Part of a small language model's weights: 10 heads of 32, rotary positions.
MLP neurons of a small language model. Each row is named by its layer, matrix (gate and up: input weights; down: output weights) and neuron, and shows model dimensions 112-207. Each number is 128 + 24 x the weight over its row's rms, rounded and kept within 0 to 255. A neuron's up and down rows have the sign that makes its largest values positive.
After each neuron's rows, "fires before" lists the tokens most often just after its 100 highest values on Wikipedia text that the model never trained on; "fires after" lists the tokens most often just before its 100 highest values on Wikipedia text that the model never trained on.

L6.gate399 [136 107 132 124 122 130 124 138 120 110 191 124 135 100 120 119 144 135  97 100 144 130 111 120 119 162 118 104 142 103 124 125 113 169 138 135  97 116 102 121 114 131 135 118 150 100 125 131 130 151 114 162 123  94 121 154 141 121 104 115  95 168 166  98  87 149 151  95 171 133 123 132 104 113 136 114 124 149  94 164 150  94  38  93 141 120 112 150 126 110 120 134  94 154 116 154]
L6.up399 [150 169 173 118 105 136 151 119 109  91 132 131  96 142 115 146 160 124 107 115 129 101 148 146 146 158 141 101 100 124 124 131 164 121 137 122 149 154 111  70  90 104 148 145 130 159 130 149 148 148 134 122 114 153 116 114 162 210 116 116  85 115 140 150 131 123 120 134 104  77 118 144 107 128 149  94 101  91 122 125 125 130 179 141 106 101 105 116  97 153 106 121  50 114 126 140]
L6.down399 [105 109  84 102 106 151  92 104 123 125 114 146 147 129 208 111 144 116 120 112 148 143 133 164 114 127 185  89 158 188 116 130 118 143 147 114 107 104 170  87 157  98  98 130  85 122 141 115 146 126 183 125 154 133 144 177  92 122 115 128 126 133  91 132 132 124 139 120 119 122 136 104 156 139  87  86 141 117 158 128 141 131 115 150 134  74 151 174 147 133  92 136 153 121 125 117]
fires before: "|", "-", " ", "\n"
fires after: " |", ")"

L15.gate133 [129 129 133 132 124 145 135 134 173 140  86 106  95 113 120 118  94 126  92 116 143 126 111 136 147 150 119 137 120 102  95 191 109 126 102 135  86 116 123 129 107 132  85 137 128 118 103 177 157 123 128 102 154 135 119 124 115 143 127 126 131 118  99 137 115 121 109 133 144 141 153 159 130  98 156 131 111 107 145 103 102  97 116 102 132 124 121 132 144  68 117 123 122 136 148 123]
L15.up133 [187 142 138 131 120  93 136  89 160 129 146 142 109 108 124 114 138 136  90 164 131 131 119  99 104 129  76  73  85 101 164 115 135  93 155 129  65 154  87 139 172 120 180 112 118 130  96 136 146 131 141 142 132 122 136 157 123 115 108 135 102 118 153 155 168 142 108 123 137 122 159 107 134 149 129 208 107 121 134 138 113 128 145 101 163  97 133 116 108 107 116  95 130 162  98 135]
L15.down133 [123 143 116 125 117  72  97  89 112 128 148 132 165 128 141  98 137 106 135 109 103 142 127 137 139  89 122 155  96 148  84  90 158 109 110 115 155 150 144 147 102 135 151 115 129 157 112  85 124  74 158  99 125 107 107 122 131 127 100 142 128  96 155 144 118 132 116  87 118 125 151 121 139 110 134 134 123 108 110 114 149 115  99 124 128  80 120 175 115 130 146 114 157 175 106 141]
fires before: "5", "4", "6", "7", "9", "8"
fires after: "9", "1", "–", "0", " ", " /"

L17.gate227 [125 100 126 142 146 159 106 159 170 117 117 145 159 118 142 103 126 198 110 101 116 123 152 151 130  91 104 124 160  43 166 119 123 112 120  88 125 107 114 156 126 101  74 118 140 168 168 165  95 109 128  86  98 157 148 137  95 172 121 107 124 115 137 114 103 121 166 143 108 112 133 126 154 112 152 158 160 145 146 172 147 122 135 100 152 125 109 129 140 147  99 121 144 139 121 115]
L17.up227 [117 122  98 132 124 170 148 125 144 142 152 139 164 116 161 132 114 180 109 128 117 125 137 123 136 131 109 118 166  49 139 117  68 136 143 111 149 125 138 161 107 130 111 119 115 150 174 147  74  96 137 128 127 133 107 161 103 170 127 123 118 108 133 106 132 162 151 118 118 113 141 110 137  92 158 149 138 108 186 161 125 140 133 100 110 127 126 126 113 152 115 128 136 159 116 114]
L17.down227 [ 93 160 127 139 172 110 131 155 143 102 148 120 142 161 121 117 125 119 144 120 112 106 144 147 129  81 135 101 147 105 146 120  96 142 132 120 123 121 136  98 129 115 110 119 128 157 100 105 136 132 118 123 132 169 141 178 156 145 119 161 128 127 139  99  91 124 149  78 113 128 157 151 133 132 143 165 118 107 122 114 102 159 104 129  98 129 138 175  80 159 152 156 135 125 124 140]
fires before: "6", "5", "1", "7", "4"
fires after: "|", " ", "0", "9", "1", "–"

L16.gate595 [135 143  88 150 141 107 169 129 172  77 120  91  92 137 114 134 116 148 123 146 138 115 146  72 130 119 143 165 116  72 144 140  98 119 210  97 139 107 107 192  98 130 117 120  98 156  80 100 106 143 135 140 112 150 120 148  64 104 142 162 146 105 135 138  64 162 172 141 131 148 133 118 120 132 165 159 163 131 105 113 174  69 171 124 115 146 125 162 136 167 122 125 118 101 101 144]
L16.up595 [101 138 148 145 104  88 120 134 146  95 107 112 108 106 104 118 139 139  95 126 132 112 130 134 155 188 136 124 112 121 147 202  78 112 150  94 114 156 112 149 148 163 111 106  91 151 124 149 132 133 123 114 155 113 116 122 116 149 136 157 166 109 173 150  90 125 111 157  98 154 160 178 116 136 105 138 122 134 121 139 123 112 118 103  75 112 139 122 147 142 123  70 163  83 148 109]
L16.down595 [123 157 148 111 145 167 145 144  90 163 159  71 129 124 125 144 107 133  44 112 146  97 140 105 135 120  93 143 129 102 111 147 118 109 109 107 143 115 152 126 126 134 172 101 120 119 122  95 109 126 117 145 117 129 108 102 159 143 127 146 114  81 104 128 121 103  98 153 116 103 158 116 134 118 123 146 124 122 133  89 100 146 138 123 131  82 166 152 129 101 190 128 143 125 122 119]
fires before: "6", "7", "4", "8", "5"
fires after: "9", "1", "0", "7", "jun"

L15.gate398 [156 133 141 101 116 181  97 133  90 111 157  99 150 106 125 126  68 121 191 175 114 186 112 130 104 124 104 164 147 160 152 131  77 108 164 112 107  79 110 132 113 151 127  98  90 144 137 136 151 111 119  96 126 115 111 140 122 145 104 119 140 129  80 131 167 104 122 130 152 139 138 133 153 136  91 142 149 127 107 135 184 112 112 129 176 150 117 142 164 106 182 112 123 124 123 148]
L15.up398 [135 148 133  79 150 147 124 131 123 113 146 133 158 111 130 104 100 124 118 144 117 126 140  67 147 118 108 106 117 118 144 161 134 112 174 142 126 120 148 142 151 175 136 133 109 154  99 121 137 166 105 133 133  82 169 174 123 132 150 120 114 179 172 126 151 136 183 155 100 129 181  98 139 120 145  80 127  86 147 127 115 129 135 117 110 162 142  99 121 139  73 101 127 128 143  85]
L15.down398 [136  93 161 129 108 106 109 105 119 132 144 129 141  95 136 108 141  91 138 160 127 121 126 144 135 137 104 131 157 139 100 120  93  92 128 157 110 135 187 130  93 148 139 162  71 117 121 109  83  80 171 121 158 138 124 134 154 132 116 144  96 130 130 124 122 100 126  88 114 140 134 137  84 120 158 116 129 114 137 146 143 121 115 153 170 111 164 155 119  88 137 108 113 148  98 140]
fires before: ".", " |", "5", "0"
fires after: " ", "1", "4", "\n", "2", "9"

L6.gate213 [111 139 164 122 137 120 127  97 120 105 137 157 127 155 114 124 117 124 147 145 132 121  86 149 138 133 169 135 125 180 138  85 129 116 140 148  88 143 127 101 167 126 147 141 158 116 135  88 129 104  86 131 128  90 123 140 108 107 107 196  75  67 138 169 131 132 119 113  66 102 145 158 108  99 145 151 117 147 129 129 158 143 122 120 112 155  86 147 135 152 113 134 146 120 127 142]
L6.up213 [132 135  76 147 161 106 123  96 122 145 150  98 147 158 121 141 149 113 147  99 128 128 108 129 144 154 156 134 165 118 157 103 146 103 122 114 102 201 121 113 104  83 117 129 122 143 163 107  96 139 125 137 114 121 183 129 214 160 104 103 132 141 157 148 143 120 121 137 123 117 137 153 128  88  63 133 129 138 124 136 174 123 134 121 125 128 168 102 152 139 162 132  98 160 159 133]
L6.down213 [106 162 162 120 141 124 134 118 118 130 133  94 133 136 107 109 129 132 128 130 131  94 102 114 113 125 130 104  90 148 135 145 126  86  92 133 136 158 121  88 145 134 122 130 107 124  96 133 146 139 129 130 140 159 121 124 116 135 165 157 133  99 137  78 143 114 142 123 155 127 156 133 115 113  99 132  99 124 125 114 126 136 127 137 114 118 125 142  79 145 120 125 123 125 119 122]
fires before: " ", "\n", "2", " |"
fires after: "1", "0", "2", " |"

L22.gate630 [151 117 155 116  90 147 133 156 111 141  89 125 167 133  84  98 132 136 147 160 131 104 149 110  90 181 134  87 157 150 105 121  72 127 102 144 155 184 121 126 132 161 164  73 121 126 117 131 148 127 132 143 121  81 132 137 122  81 111 169 118 136 110 155 151 126 107 125 131 147 140 140 108 140 142 126 132 135 160 138 108  84 138 138 187 126  48 112 129 124 118 137 156 114 122 114]
L22.up630 [146 163 180 146 109 118 132 122 173 125 110 138 145 124 157  88 127 109  70 131 109 138 115 159 141 107 137 115 122 102  93 127 129 126 128 127 139 113 131 170 115 130 124 128 107 136 125 170 107 117 111 134 141 159  96 126 125 123 116 109 102 118 108 142 111 137 111 146 124 127 162 143 168 152 108 113 172 146 125 110  75 144 101 106  99 106 173 128 132 138 164 160 135 105 133 169]
L22.down630 [125 141 126 181  81 115 122 136 120 131 120 149 147 150 126 140 127 115 122 116 106 140 158 162 115 103 165 126 138 134 135 158 180 122 141 106 146 118 168 132 136 115 101  99  96 106 163 143 144 144 137 124 126 126  95 156 118 112 143 128 109 141 148 140 124 120 145 100 124 104 115 128 116 118 109 107 110 126 174  83 195 142 187  98 116 136  60 177  91 108 111 170  89 174 123 136]
fires before: "9"
fires after: " ", "–"

L7.gate371 [ 98 115 119 108 125  99 154 120 115 144 142 130 153 100 137 133 161 137 147  98 120 114 155 190 100 159 156 130 156  95  98 143 109 122 103 142 128 118  85 141 113 136 140 128 131 116 136 152 102 152 154 159 119  73 121 143 154 113 152  90  89 139 116  86 125 104 122  99 113  94 106 112 135 172 132 116 152 137 137 100 125 127 120 119 127  92 121 120 136 132 148 127  80 114 129 129]
L7.up371 [118 139 149 131 136 136 153 139 164 144 158 122 126  92  96 112 145 109 108 102 134 134 190 134 114 117 157 115 162 139 103 166 145 150 108 103 162 101 152 130  96 117 180 131 140 126  80 112 101 166  99 111  95 121  97 178 135 140  96 120 149 108 105 154 100 106 151 138 114 118 101 102 100 168 151 150 108 118 120 113 161  60 149 130 160 107 136 114 142 118 121 149 127 152 121 127]
L7.down371 [182 179 154 144 152 145 104 124 155 142 133  77 132 114 133 147 120 135  91 116 118 136  86 120 149 111 118 189 101 118 114 109 168 124 105 139  83 149 159 142 166 158 115 135 119 125 165  99 140 103 101 121 126 121 144 119 113  70 129 120 102 108 124 133 144 101 140 141 105 138 145 127 132 140 119 131 144 127 146 104 125 145  97 167  49 166 127 111  88 151 121 133 120 119 141 129]
fires before: "0", "ut"
fires after: ",", "0", "5", " Pe"

L16.gate3 [131 132  95 114 137 121 140 101 151 132 145 140 156 142 105 165 166 113 140 150 115 173  97  99 126 112 127 122 144  87 145 107 112 133 162 134 140 116 143 109 141 109 150 134 130 118 190 109 154 104 157 147 150 172 130  59 156 139  80 126 112 159 125 121 146 139 131 128 103 109 131 138 151  98 113 135 111 151 127 152  95 123 102 145 145 106 101 165 112 158 159 113 145 124 108 144]
L16.up3 [128  64 126  91 121 158  62 133 114 101 146 112 136 124 156 172 134 120 128 165 147 159 145 128 100 138 105 120 153 121 159 140 106 161 162 127 115 111 104 115 152 122 113  92 110 118 105 128 150 114 121 111 151 119 129 109 113 108 188  93 105 141 102 130 132 145 142 163 145 124 134 113 120 137 149 122 134  91 143 151 116 114  84 113 134 108 128 164 106 139 110  88 122 129  80 138]
L16.down3 [124  85 158 165 150 114 159 174 143 117 145 135 109 139 120 107 164 118 173 156 115 150 114 115 149 123 125 147 135 173 148 131 120 117 132  93 133 140  96 113 141 147 113 103 164 129 104 148 124 190 109 126 194 130 100 129 144 118 104 155 171 164  94 150  93 137 163 134  94 111  85 162 142 127 142 131 107 122 101 130 127 139 153 125 129 157  72  98 129 142 119 128 123 149 121 111]
fires before: " ", " |"
fires after: "0", " (", "2", "1", "9", "8"

L21.gate300 [139 135  85 133 138 161 137 137 108 108 109 125 114 148 164 122 128 163 100 119 118 127 153 144 127 152 110 138 159 124 118 191 118 126  60 133 173 131 141 125 162 145 154  92  65 142  64 125 154 155 110 117 179 112  99 165 132 112 147 156 125  94 111 142 115 119 152 131 112 114 106 140 103 108  84  89 123 124 143 112 110 100 144 135 141 110 112 157 139  82 159 162 119 110 136 154]
L21.up300 [145 103 113 127 139 149 114 146 119  90  84 129 111 131  86 168 128 109 132 192 151 107 100 124 141  92 112 131 103 112 138 146 127  84 151 168 130 140 120 108 105 135 147 102 123 195 113 157 149 147 127 160 157  88 108 137 156 115 134 117 110 107 116 163 121 143 113  68 102  97 105 110 107 129 100 107 111 129 132 121 121 131 158 122 166 131  78 116 150  88  87  98 107 113 113  82]
L21.down300 [193 128  75 162 124 159 105 127 125 170 141 122 139  99 153 147 127 158 125 100 151 116 134 142  85  90 147 111 103  87 132 114  83  80 130 122 163 112 110 148 148  89 121 145 124 131 149 136 143 134 146 100 118 158 124 201 134 118 147 153 103 110 126 130 122 188 103 168 141 106 128  74 178 134 152 118 140 116  88 132 105 134 144 146 107 120 110 161 140 117 114 114 152 126 111 112]
fires before: "|", "\n"
fires after: " |", "---|---|---|---|"

L7.gate375 [100 132 135 109 146 120 151 140 136 136 153 145 121 126 161 148 141 150 122 144 107 141 114 142 135 138 107 127 117 112  97 124 177 143 148  95 139 127 139 128 146 139  78  81 112  94 176 150 129 123 134 154 133 150 113 118 126 136 197  81  95 110 156 134 140 134 156 119 141 114 122 132 141 111 125 168 157 111 117 135 125 147 104 138 163 109 116 130 155 169 153 136 158 141 127 116]
L7.up375 [106 143 108 137 173  98 117  81 105 138 156 199 137 134  98 163 118 111 157 124 133 115  87  98 146 150 134  90 136 132 124 111 174  80 103 101 123 133 134 104 124 109 107 116 152 163 123 103 142 119  98 103  98 115 130 145 125 161 115 138 113 138 126 123 145  85 158  97  85 131 118 111  80 125  80 122 127 145 112 122 146 167  98 110 150 144 139 159 160 128  86 129 104 111 119 121]
L7.down375 [127 151 174 117 132 113  82 119 101 113 170 137 154  92 167  81 134 134 101 138 134 123 104 115 120 133  79  97  62 127 106 101 109 139  90  88  97 167 123 109  95 104  88 135 154 127 101 118 130 102 154 159 117 114 113 117 167 137 108 102 135 108 164 121 134 125 132 118 136  86 123 138 119 101 109 118 148 141  94 153 125 131 132 132 144 124 110 136  79 130 143  97 107 143 123  99]
fires before: " ", " |"
fires after: " |", " on", " the", " On", "On"

L16.gate84 [112 164 113 124 132 126  97 144 142  88  94 135 115 156 129  96 130 131  94 148 101 126 145 132 100 124  97 149 139 140 112 163  85 142 115 128 123  97 178 171 110 134 129 120 108 123 118 159 108 139 124 115 161 112 130 127 148 135 118 142 132 127  92 139  88 117 170 126 161 110 162 143 157 163 146  97 165 132 117 185 164 136 143  81  76 121 102 141 108 127 126 125 123 140 111 142]
L16.up84 [119  97 123 117 114  80  86 146 105 100 143 137 123 119 132 155 166 140 145 127  88  98 117 170 117 140 124 114  84 147 118 166 135 146 107 129 108 126 166 129 141 112 123 142  80 155  98 127 131 163 144  87 157 153  98 107 136 134 117 114 120 123 148 155 127 131 131 126 119 146  96 136  77 163 141 120 132  95 125 150 144 126 179 123 126 132 144 164 119 123 127  99  69  76  83 152]
L16.down84 [167 138  71 126 175 148 139 108 130  97 138 140 108 104 113 161 149 142 142 104  90  79 117 153 143 126 130 143 140 147 107 116  95 138 138 132 150  79 110 181 128  93 110 135 141  99 116 120 128 131 157 114 121 133 143 170 129 124 107 102 137 125 111 143 113  97 103 139 118 124 134  75 144 145 112 124 149 114 131 155 133 109 118 153 150 131 106 120 154 172 138 140 131 135 154 158]
fires before: "|", "\n", "-"
fires after: " |"

L17.gate236 [132 116 130 129 155 112  84 133  93  81 101  77 104 152 135 123 130 159 172 172 127 143 143 139 141 150  65 132  98  95 120 123 138 130 121 152 160 114 100 123 135 146 123 120 142 100 174 102 154 105 128 130 117 139 113 126 131 127 165  88 115 150 137  84 112 147 132 152 150 112  81  87 141 161 121 153  99 123 109 160 146  80 150 111 183 133 105 114 105 111 126 118 150 123  98 121]
L17.up236 [102  95 131 133 153 122 132 146  95 139  76 104 125 111  97 133 145 133 154 118 106  79 142 157 102 131  66 148 111 118 116 127 111 119 106 120 121 148 142 115 118 121 130 135  96 142 147 102 123 139 120 105 150 133 172 142 119 144 135 124 141 115 144 131 112  97 125 132 146 129 132 129 149 120 132 118 122 104 135 112 203 147 108  57 144 156 104  88 127 100 139 132 136  91 145 142]
L17.down236 [119 138 156 109 113  63  94 128 141  98 153 122 131 108 117 155 129 153 191 122 107 146 125 110 139 157 145 114 119 188 205 148  98 118 122 140 157 131 122 114 134 143 122  99  95 154 150 104 109 135 115 137 102 107 101 127 167 139 101 100  95 138 144 132  81 174 158 131 106 153 107 143 145 101 111 126 157 108 143 121 123  96 107 122 187 157 114  71 154 167 103 140 154 121  95 105]
fires before: " "
fires after: " on", "°", "″", ",", "On", ":"

L12.gate200 [111 136  94 110 152 101 130 111 100 131 158 112 110 131 131 125 134 119  91 132 112 157 131 156 133 125 148 187 146 117 129 144 102  97 126 134  97 139 120  89 115 124 168 107 130 120 120 119 168 116  96  81 131 155 132 145 163 124 120 161 156 164 150 128 140 148  81 153 139 117 111 115  80  80 131 164  70 113 126 142 128 125 129 147 145  76  92 117 164 122 145 148 115 124 114 127]
L12.up200 [139 115  85 131 101 119 105 111 108 110 108 146 173 137 100 155 109 158 103 156 144 124 121 144 145 114 145  91 136 133 111 136 135 126 130 129 150  98 150  81 145 202 166 119 121 128 145  83 131 106 108 132 108 127 123 130 106 136 124 122  71 113 126 102 101  89 119  87 136 125 113 140 136 133 125 106 102 109 114 137 171 190 150 149  85 115 136 133 137 140 109 115  68 116 144  99]
L12.down200 [165 139 107 110 161 133 157 156 119 132 167 116 114 117 144 100 113 118 155 105 127 117 107 186 131 131 123 121 108 152 112 125 144 131 125  99 145 143  89 148 100 157 142 129 118  82 125 132 112 116 159 106 123  86 191 136 137 142 126 173 132 106 149 136 132 135 144 129 151 125 154 189 112 129 100  90  71 147 135 116 169 111 123 161 125 100 127 137 131 127 121 164 124 131 100 132]
fires before: " |", ",", " "
fires after: "2", "1", "0", "\n", "6", "8"

L16.gate622 [131 113 113 153  85 105 135 106 111 152 133 155 131 151 113 128 132 162 172 146  77 130 124 127 130 140 158 131  94 100 141 146  87 120 117 143 174 133  86 120 128 124 103 151 103 104 133 153 129 121 133 123 108 150 119 134 182 131 114 139 133 104 111 116  93 174 106 165 124 182 139 136 138 124 142 160 157 116 172 155 136  94 117 138 134 138  95 117 129 114 118 116 161 138  99 155]
L16.up622 [107 111 149 114  99 121 120 103  86 127 133 145 141 116 110 138 125 158 135 134 172 108 151 125 160 180 171 106 150 138 128  82  90  98 177 176 134 131 141 120 141 169 157 101 125 169 144 108  87 176  89  97 124 123 134 126 142 121 151 125 113 143 106 123 195 139 130  81  91 146 120 142 109 147 167 128 165 110 181  97 146 140 144 154 124 123  97 160 130 126 117  84 158 115 125 134]
L16.down622 [162 152 133 138 109  79  76  97 150 136 111 146 102  86  54 143 131 143 165  87 129  93 104 129 114 149 128 102 134 133  96  65  95 130 175 133 143 140 138 137  91 120 106 144 116 137 134 122 116 111 128  90 115 111 131 158 137 122 121  83 123 158 115 134 169 130 115 123 107 134 103 111 102 138 144  84 161 151 138 147  87 125 113 109 118 106 170 110 158 135 131  79 108 131 117 142]
fires before: " ", " |"
fires after: " on", " |", "On", ":", " On", " in"

L6.gate507 [149 105 130 139 134 147 118 134 144 116  71 118  95 112 105 109  83 157 132 140 155 125 110  83 158 128 131 135  85 104 140 106 103 126 107  99 152 140 150 187 158 131 127 126 113 105 124 114 102 147 137 118 164  99 102 167 128 119 153 126 119 167 140  60 140 120 131  78 122 141 160 108 135 145 166 109  83 106 160 121 108 112 118 109 131 143  53 184 119 107 134 127 134 147 106  85]
L6.up507 [111 159 134 129 126  95 124  99 128 114 127 150 155 161 171 111 169 134 132 160 131 119  91  95 134 120 106 113 111 131 140 127  89 105 106 147 157 122 107 179 132 140 137 103 111 151 116 100 162 145 127 124 222 120 109 141 118 154  76  91 128 112 114 148 111 119 134 150 143 160 173 157 112 120 126 127 106 112  87 122 126 123 141 117 109 108 151 119 147 145 145 127 141 111 118 112]
L6.down507 [142 140  87 137 128 143 185 127 140 114 123 130 117 117 138 146 117 125 105 124 133  83 114  89  98 113 142 135 127 154 173 157 135 130 170 140 131 125 132 180  96 133 116 123 145 116  96 144  53 165 115 181 140 107 143 148 114 114 130  77 163 124 143 120 132 118 145 119 123 150 129 125 148 162 120 124 132 110  98 153 115 140 120 135 113 160  95 143  73 122 109 131  92 162 125 142]
fires before: "9", "8", "6", "5", "4", "3"
fires after: "1", "9"

L6.gate49 [119 144 126  89 167 140  86 129 124 117 132  71 109 153  56 126 158 159 121 149  91 145 140 124 138 137 165 107 127 131 120 153 141 140 116 116 111 151  97 109 123 108 145 140 116 129 142  92 111 143 134 106 147 104 120 107 122 106  99 102 109 188 157 125 150 119 138 123  78 148 134 138 171 171  77  90 110 144  63 136 138 118 179 109  99 107  92 108 136  53 107 131 128  94 118 108]
L6.up49 [139 147 102 123 115 129 135 113  86 125 134 116 151  90  62 135 121 170 108  90 133 165 153 118 109 172 123 108 106 140 145 113 143 178 128 125 133  89 140 138  94 138 161 145 100  73 142 107 136 100 153 116  98 110 139  95 169 130  95 116 112 126 142 130 136  94  88 101 116 139 130 134 146 138 148  75  81 145  67 124 161 124 149 108  97 100 123 129 143 116 102 105 120 128  90 126]
L6.down49 [146  94 105 142 158 109 159 117 113 128 130 134 115 141  96 111 103 119 138 121 103 135  93 114  94 114  77 101 143 121 116 111 108 127 119 151 118 135 168 159 134 137 141 111 169  99 144 116 127 106 174 127 118 114 144 119 152 130 116  95 139 114  88 162 123 110 153 158 179 163 125 107 148 105 136 148 139 140 131 123 172 123 136 125 135 127 150 128 122 145 132 137 106 149 141 145]
fires before: " |", ",", " ", "\n", "-", "."
fires after: "0", "5", "8", "6", "7", "3"

L16.gate263 [110 103 137 102 106 129 141 109 148  75  96 105 161 117 153  90 141 176 134 133 149 138 132 138 130 156 117 122 195  94 135 150 131 100 135 169 136 153 107  93 111 148  89 132  87 128 167 126 118  87  57 131  91 120 129 127  71 155  88 145 128 106 131 148  91 122 144 167  87 118 130  99 150  90 158 122 175 133 122 107 151 116 127 105 160 150 125 137 146  65 103 118 100 116 152 127]
L16.up263 [121 135 127 144  89 151 157 161 151 146 154 127  90 137 139 159  97 175 138 107 143 117 129 104 126 116 141  99  97  89 131  92 180 128 133  94 154  85 121 175 124 122 135 134 135 120 110 112  95  95 135 122  86 139 161 132 108 115  95  76 163 103 136  87 100 103 189 148 128 104 156 119 125 138 121 119 122 130 145 122 134 143 112  78 100 186 167 131 100 117 113 170  94 115 146 116]
L16.down263 [150 141 152 154 124 148 167 138 132 102 162 129 166 153 159 122 147 153 100 131 130  91 146 159 115 113 149 155  93  69 160 138 149 144 102 143 118 138  65 127 138 147 141 118 160 140 158 140 100 120 146 110 136 111 129 160 122 165 118 122 150 110 124 121 141 125 145 119 128 109 128 136  92 109 149 119 110 116 153 112 133 122  84 145 142 153 119 130 105 100 103 100 113 126 130 133]
fires before: "1", "0", "3", "4", "2"
fires after: "2", " ", "0", "9", "1"

L16.gate409 [101 147 110 117 106 107 121  82  80 137 114 155 150 163 105 132 118 107 146 112 129 121 129 142 106 159 159 110 134  87 143  70 131 110  85 136 109 169 159 122  78  82 131  98 187 171 132 140 124 121 105 144 109 120 150 136 145 146 103 112 110 117 109 117 130 124 175 120 155 153 182  91 121 144 131 128 142 102 123 156 114 111 155 147 160 129 132  85 101 126 109 141 119 109 148 122]
L16.up409 [136 119 103 104 119  82 111 120 138 145  95 118 177  94 147 141 141  80 153 137 135 178 104 146 159 124 126 127 125 155 166 141  95  90  91 119 114 106 143 118  86 126 115 121 124 137 174 160 137 145  98 159 113 115 170 136 153 143 191 133 130 135 119 167  95 166 124 113 126 117 129 117 160 152 121 156 128  91 132 163  99 103 115  82 147  84 106 100 163 115 153 179 115 113  83 176]
L16.down409 [144  86 162 178 105 150 186 140 159 120 140 151 121 167 170 130 110 139 121  95 127  90 106 157 118 127 107 112 134 145 141 110  91 108  71  87 144 137 129 114 113  99 132 169 121 115 125 144 118 120 134 125  74 138  95 129 133 125 117 142 115 120 150 101 126  80 160 128 113  79 110 160 115 139 165 151 117 177  86 124 120 107  92 161 120 147 149 139 147  85  95 154 107 155 127 100]
fires before: "3", "0", "4", "5", "2", "1"
fires after: "4", "2", "1", "5", "3", "0"

L22.gate347 [ 98 123 111 114 139 119 115 112 163 147 120 112 175 107 117 121 150 128 117 150 143 131 130 103 141 153 151 150 141 109 136 107  79  79 120 128 172 125 135  98 101 147 143 118 133 152  92 148  96 119 114 120 150 118 165 131 172 117 168 130 124  86 137 164 161 136 133 163 134 125 109 122 154  83 119 138  86 152 147 128  75  79 107 107 105 143 124 101 136 147 102 132 119 100  99 101]
L22.up347 [ 71  96 149 103 120 135 116 150 160 197 107 105 128 159  69 123 176 121 146  94 124 115 132 162 122 125 156 162 127 149 137 126 142  99 129 120  79 146 128 111 159 118 160 119 104 135 113 152  78 142 120 138 128 118 125 156 173 121 184 163 150 132 138 146 103 136 105 114 134 118 140 153 133 149 135 145 170 146 132 125 162 149  96 152 149 122 140 111  89  89 122 123 112 102 166 153]
L22.down347 [148 164 122  91 106 131 105 109 105 151 135 113 123 138 142 125 139 125  78 143 130 123 139 113 138 122 100 100 140 136 147 141 134 143 117 108 121 123  93 114  89  85 140 127 105 125 147 115 105  84 125 144 130 112 140 150 115 135 124 107  93 122 134 110 137 130 113 126 142 161 105  98 145 149 131 127 129 156 141 145  90 141 166 148 100 165 158 110 109  88 131 137 108 139 141 118]
fires before: "0", "5", "1", "4", "3", "2"
fires after: "2", "3", "4", "1", "5", "6"

L13.gate54 [137 162 108 114 156 127 109 143 214 107 143  95 143 145 109 128 144 148 130 105 115 135 178 160 108 129 127 119 156 153 121 131 132 136 126 112 138 119 126 114  91 137 118 159  99 138 182 140 116 118 146  81 150  99 179 128 117 139 127 117 140 153 174 140 107 116  78 145 138 126 109 147 139 147 128  80 153 166 150 155 140 137 131 145 125 124 145 112 177 138 130  95  98 124 148 111]
L13.up54 [125  79 104 131  93 118 152 106 112 134 124 139 179 149  91 146 129 116 120 111 164  83 130 124 112 122 114 112 134 149 132 150 111 123  86  90 131 133 121 119 111  84  86 153 140 139 143 161 115 170 159 153 132  58 141 113 109 162  96 105 110 124 167 130 120 178 127 135 160 147 126 165 122 132  97 141 147 160 108  89 132 118 151 130 131 107 133 140 108 156 107 166 121  93 145 160]
L13.down54 [141 148 125  98 125 135 122 112 131 143 128 145 138 152 119 112 127 143 114 115 113 138 124 111 103 138  94  99 119 122 111 130  92 126 146  97 159 114 106 124 134 117 136  91 117 100 104 169 169 143 110  71 139 127 190 153 125 147 124  84 106  99 149 147 104 143 102 123 155 158 138 115 190  98 153  91 130 126 162 125 152 105 122 116 116 113 157 133  92 138 119 141 137  99 169 140]
fires before: "|", "\n", " ", " |"
fires after: " |", " ", "---|---|---|---|", "0", ")"